config.yaml
n_kv_head: 2
attn_scale: 0.0884
parallel_block: false
init_std_up: 0.0225
optimizer: "muon_variant"
beta1: 0.9
lr_head: 0.00381
warmup_steps: 200
batch_tokens: 16384
MLP neurons of a small language model. Each row is named by its layer, matrix (down: output weights) and neuron, and shows model dimensions 16-111. Each number is 128 + 24 x the weight over its row's rms, rounded and kept within 0 to 255. Numbers have three digits each.
A block is one neuron, or neurons of one layer that tend to fire together. After each block is what it responds to, as a language model described it from the Wikipedia text at the highest values.

L2.down84:155096163114114119091116134120126162120146175112121080196114138173125148134164111126112143124090158115111128139107100118153162140136088145120155127106184086096137158120101124139132119123105113115106129153138152111109115088110178095126151131134160138121109136130159107133115097160114099128
L2.down104:129122123126132153147095103099126152136158148162153114083178129130135150144128152078127147124114143130112121140180135139107111136109089089125137115127125138100137107125135133134120123153049134121140107092107147141092114109138125154122140132104148082125143119120092138141164165119147180112
L2.down201:175137107126123138171123116145119140149130126124139101138091172147141115096104110160135121131144117101119126116146132130140142104109110144149142122114086090108152112142128099107148140100145095092176114118125131102125194075191139132164102097120101101133130101117118117153122163125126123139
L2.down466:114143141140105170145125145124105131085122161064106140189109119194155104109111116101109150127160167157093117162142143125160137140095130155135117123134154097118163139150156126090130096171070119080133134128125147127082139101156114066120163137100141137146114136116155083142102113146128101137
L2.down521:164104170166124125171137084125110090096163150123127106175092109133102145097119114087142103144111174111136165129094078140141114150097146133135081085134110100154149094117150102139129130143127149169140156138149151150118155128072134154116101141137136081134136099135120130096141174112119144096
L2.down855:113107129153148139102128121124062156098125144112155179137120119150089109139120120169137133130122178135128112155102134125139083083128122090141135132168139101161120147160146122107083147122113148089090101115136100113103165087128138115123160150107147126126125121112141128161129120130080135095
L2.down925:133163130095159085128125115116092121148122159126144070149086118133082120104118156129138132142116109114129152133131129079144129128168115127102091112145130119112145124102131123108165128143102126118136128129112126159202100152124139133144094140159131141110146176102139082143130139131146158120
L2.down930:118135150095096113132146122103134130139135133100113106087130096093099116123154144126148140119111130139144136118102100141134120099134115134100122149131115099090084126088136088103160175136083117097138131150169117147141130130103171125149086174097128090104167114120120111089149145150131138141
Description: Article lead descriptor lines. Tokens in the short description line right after a Wikipedia article title, chiefly its end, such as the closing ")" of "(born 1970)", or digits inside leading years like "2011 short film".

L6.down149:170121131139142132136141175127148122149126149091099113114146127118140097079103148137138088115120112095127126113144073129142132114086146148171128094139152147140120130145123148152118120106116090142105174134060131128088140091144095115116145146127053110109149123174128163110118142153142101104
L6.down172:148105134138087126139111133147128146135110184107133143099142129127095124177079145145140134162113109099153145122147163105181175134135118103132096162132118128123133169075171125140100132142117107142128148147120143114116111145122169086114080154116158142102125134139189114100176133155147144123
L6.down376:144155161110117159152115124133112130120118142093136134099118102139136079121157117118160139106094122094145157112094184143141125102144131135077109081127132167090086125106108161146177145124120128128142124145138095122157150119121108108150114120143130149107136116067128137172140133158099088086
L6.down434:089130122167170108128111076090111136096120154143103122100098123108105089137102133119126127114166164145119122139113127155135105141111099094095092148104124177161163085131102129150121141087119123147137125125153112127153131133157149133135149095151115139144108126153102115163125128122116153124
L6.down435:158114117128105110106111130129149217083066136122144125121144146118134126173130151131142117122131147117121130098130141132151111108111103123115135109111078152193113167109177146137100198137160111130050110159108152125109136163148111102121116112146138145138149106141158103133094135130105103117
L6.down442:113138132134093190106148126156108106138125143095126170149137122147148125114120103155163089125121118119142112151164149148149148154124112130107111167124106081165132108101136082103128156085103129107144155148051095120118117109146130111160114148146150066103146116090172118107125144154130080151
L6.down487:182119091123104138150097107145093139148123141099130156119140131150117130130121153091127137144166124190055149155132107104135106108123137106121138147080118142131114144138143097131070149150095096128107112066128121161109108098143124077146124168137113159144132185110180152126118105106073126114
L6.down962:159102140134110112116139145133156102097126160127157170146135100142140150130175058083106109134124137121125149147132100181114137187144195099132104178147141117094127143132138110163139117103110122170176130088113145139185130121103141111112145147111148122096122102115113125149125154110082142120
Description: Early digits in years. The first or second digit of a four-digit year after "in" or a month, as in 1807 and 2000, with occasional inner word pieces like "re" in decreased.

L2.down22:182114176117146135103101103120116131181118157146125146133127163128153148128146114129126121124158129133107135102137151157129105123133087113103142150093111111135126106161101103134119097122150106084146154118104099151129106108117092112139097147155140127081100146189137110197110132124137147137
L2.down110:155130121081110091132128108152098096159119123168146144111143104147130126133146114125104095108148152128114120137131153151128148122127102143124150101120119102117137113156131142100106177089135160054118101129072123125131116115145108161126102108133070115115104154126112183140121137174129106132
L2.down351:131141129157120132129104159123092120153159182163157150109124139135081165135146168110120126132131129086132120138146130114151137120122152127073184133127137147093172137114156122148142110112156072109154118115138095100123121133155124153162154153118130167105170092188179117106175120131132138136
L2.down396:092171177088116146079156143120134119178135172140109161110144154147131086106125130116099134130125141140106174142166121140103107126124120187138146112158113126113120151135106159126149135136078167117140131077120091133150129140103132129125101132145132120138162182160161148081112109140116119124
L2.down429:149108115102111150115132123124107079075113103124160152124171166144123101116120123139115108148122106109107110109119136112139083061108124130100158119147184131151099169140176129131137086146119136116128179141120132106120126151111131125108134165125140137157136116124099133166170104085100109158
L2.down446:136109189155117114101101134118121064194125155132107126097133185133171129126157145138112096152117153147127128141150128149153115133127107168112130122124119096156115119114103156117114117166104150156116093094088152141111148084115123103130106177197124111089098146155134135114128203101159137130
L2.down525:132126138141117110148124129158141076138157118114146161107087115109122130125086113077089133162138141159144134122165117076153121120116133129144153101112128098119153139142165167124130169134146113090117118137117149122135157105087095131110142094140120153110142121160123132114121135075186152133
L2.down650:118152105136099153115107122116080101114127143157118170120105142157115108115109127129129073177195109131131136116104178098151141122124110125134154107162140114142086081100107135125145112134110137144099152142078094106104146135131117167183149113133121149111101128082151100181139156105141105146
Description: Plural noun endings. Word-final plural suffix pieces that complete a noun split into subwords, such as -ades in grenades, -ations in stations, -ies in parties.

L6.down356:097133096130120142147130148117111092124173144140176121129151123096153140160136085154082175134137176105152130180097108176140151110139105129123148135101150144134103135185125110152154142145096146093120111136108128110119145123131098130137098102093073112135124089133112173099118150134130158141
L6.down409:162133127135194087127129092100142122169156150088135120082134159122163160147137121161159152136100127122131136166134134174130058120141113119120132155151118139105149187145113145186125108095171140163103136142093148101131117122100131191119112150085135091129128149123105092120113118097109115127
L6.down445:129123165117142107109174117124129136114125082177161127094173139099142134131128097082134090119148116127105100084122143153155110095202153155137113123141123125167165148096141107122093141148105168128110127113087135150128120116096145137142172139142166161101146121146131155105148126113111141124
L6.down459:110107134073082080126127116168116121175131119157123139154142092068174154132125163164120148169114101145128097130129112115118147134107087136131111159136188137117143102140141143164106119130095154127144098109138140124125111124141112154150112163123114104150131159138092129123115152146103100069
L6.down648:148144179110095139117130148131107128129113129160144131173169091154109055144105171155091165096120126132100138092131126075119104144103145142147130138110131117139140103111130126127123154158138169123168121112138093123169135173179160138129142137120106142126156139131152149143124119165114104109
L6.down653:164146115130092145154153115127121170161137121119167117121186138145184112118152196133127141175075150134150143146124098143149139089134154099120115147118121123106113088066129123163128150148139099125107144130125156118085110139156105152157144102125128078160166132111087138118119113097134137110
L6.down808:143138104129139136132153131182143148115159111128137141124105152147131117122170174136121141059108110139127167151120121186136146140060148152106123139104161127127153124159111134176151131140158134083101134131146139133141115095147134132162088135129113099179138131132113103126107110136154120088
L6.down910:102118149147106071175131081144179086162126134137122149124099106135140134157125136068122138143108148150115119104118149128144104092096109136120119108121114133115116182138117133137133155140168132111165129117134120104134118146124143136149115136121134149111123100139111136152153159129122114128
Description: Mid-word continuation pieces. Short word-internal pieces continuing a word already begun by a prefix fragment, as in res-um-ed, con-g-ratulates, econom-y, dist-in-ct.

L2.down100:192120131129118128105110114136064154130126118142127112142107110137138129126176159117133107109108106159137127065091122090130123125150112095182122099140119129107121108114167145126113143164136151160103181146122129112093128114104150171143171135106133101089127095141106139145153130095143158116
L2.down203:169167159168100147164136130129084146149127143171144096143138131179166130056092138142111131121144145133080150151162155097090140140146100123148067143129098113104137107134116117115128153159126137166109128142127152099130147132131130107116134160108112093125108120129122138147162169124124119110
L2.down217:138094126144130097152098132149144148176109165122079081144087145125143175118127125121101125150103105156115108137152126137176154109120155128152147103134100106138114129130118143166121160131134110132115090122133079108139125153167119122118111114130111143148113109178084100143108162119111153115
L2.down306:117108088096180216099128109096107145124113109090129132128098142122154180098119104174154142138142112133109152129121112099129106125113095105160133105140145097146111140165103139121134110142126099136162093135139144109121110147152115141115144139125142130102085109138139102184114112128064186118
L2.down421:139122088131101174108163126165131128143139111138170136130132147109131108138114130130164116101159078121120195151135154146124136120122121125183116139158120129105118096182149150131094109137111152160130107145159114101151124142116161118119126129132095188097088119132096070147123143147123163130
L2.down664:132137098135130124139149165119158098153113164167144117179115123147133148150131154151119105112174098120070143138113146147131112097155116118115150124141108129160152110155128067102109110147133134173144123109094106092100117077158129159109118133149103081086131127138091098099114110145152158121
L2.down887:133127130161140137110124147119115161089151133102155134095133165133098175131126107116142078094108069102127120115163133125165145120166098106102153145159172105094164077118110123123075125137160156136151143108147112061118149140092115150132126121101166131096133137133138088149151134121113150136
L2.down970:163124116122146105112124129105152132147139170152136106117088124128128138167131116099152107153120155127149155097107134129097177093107138130154060100137130101116143109143129142119141139149149119149104108134162110108129134150162142114147115077117150150144148122192072145128110118126103187103
Description: Leading digit of numbers. First digit of a multi-digit number, mostly the "1" opening a year like 1860 or 1979, also page ranges and scores; rarely word-starts like trans.

L5.down93:130145128154118168176126106115103120148150159068146141153146132108158141130116064155115109145128156047107079129133115109113153135111070160134105144147125122121118109119134113140158145123149115104108152128162142146115091149131119161139125076103086131147121183150110172153159177099138099097
Description: Mid-word continuation pieces. Word-piece tokens inside a common word, right after an opening piece such as re, con, rec, like re-ason, re-in-forced, det-ail-ed, rec-ur-ring.

L5.down1019:159112135164151165142121092167129106114090121113097149154129136156166168120131100137103156132127088139155152134150140127116120122121088158134173132136120146107136174139123149072107196118140097115137099095059124098109103096165108104086154131120122118139092132117139104129121130102128125145
Description: Year digits in dates. Individual digits inside four-digit years, especially birth years after "born", such as 19|4|6, 195|4, 20|1|8; weaker on scattered word pieces.

L5.down786:134122123133094135133116150125152100139134183098164129124136141163172168121148121123085106114141164105167088164075095143150148121111088124124100116149086136109118109150165118145161141152147171071116115092078132119105120112150114134117116115113149081096104132125110151131162125116150118089
Description: Start of a year. The space or first digit that begins a year or date number, usually after "in", a month name, or "census of", as in "in 1992", "26 October 1946", "December 2006".

L6.down79:119188135143133152153095139148126139078119127121111149115149163130111134118103074154161149124138148119168161119160140094149074161097152143157093122113134144114146134138144161078186141140136124131146104132140138167117130143086130144127127082102136087163136162154130123160112117130065116129
L6.down177:168095173135138123143150093149142128112123106129157160111130148095154149149140104139107079144146083140109085106121111166138148094139114107122139119111087144062128119133136108127121138113144130158108098117105136125135139177113157177145094115093134146130115083133140146113130140139154122124
L6.down202:095156147126158125080125163141126160147111109145129088131111136171126136180099170108124167150152089114131145143133130100130128166075112149105130088110104096110139138151122142096120121146120100100142095194105126104126123091111099124158103120125118115144113171097104105159094111142120158158
L6.down416:094138156081138125176103117098129145147133111165133158124133099130147127141145123166131133159149113127108121131162128138152117122100107134136135121119146155111100123148165088102188127127127164081107132097089121166105137116133133111124075114135130094109130119124101116139143119134104106162
L6.down528:141192139161123112155139154118139135079139113112120136087117119110146109149125125136164101147116149094127140118122172153108095130112141141123143129120127169138151127118144130143091138153124105115083153132141129127139140156142084122146133160126107143066151152141164135137104145096111113121
L6.down685:139078119138177142134114094125099173151137150169091179100164123126148113134101099081096100113123098139106123088121129118086115131093119146153169154067136111154124110097098106092127158128154142116110143146129131077105097168147157096141166124152124113178146114130146083106156145136150119113
L6.down735:108152178126153122148139118108176140139154108120111031120141105143148102097137159093121160139107113133127090119103157124125128114101124099086136116118096159109148144109163127122150146142144156187112135132112120080161106151149116169062119148169131132104131115120114166129088137170177137085
L6.down903:151142121138161127110104129130145141145128103099102212131129130130170115104139151098149150101099103123140130131152137082130137108142160118110107124160130158126073061105128124128149100158091107149148107133088171110106123114097131110165166126158084127097126134135122157146195085119156124121
Description: Birth year final digit. Final digit of a birth year inside "(born …)" parentheses in biography openings, such as 200-4, 198-7, 199-9; weaker on other numbers and word pieces.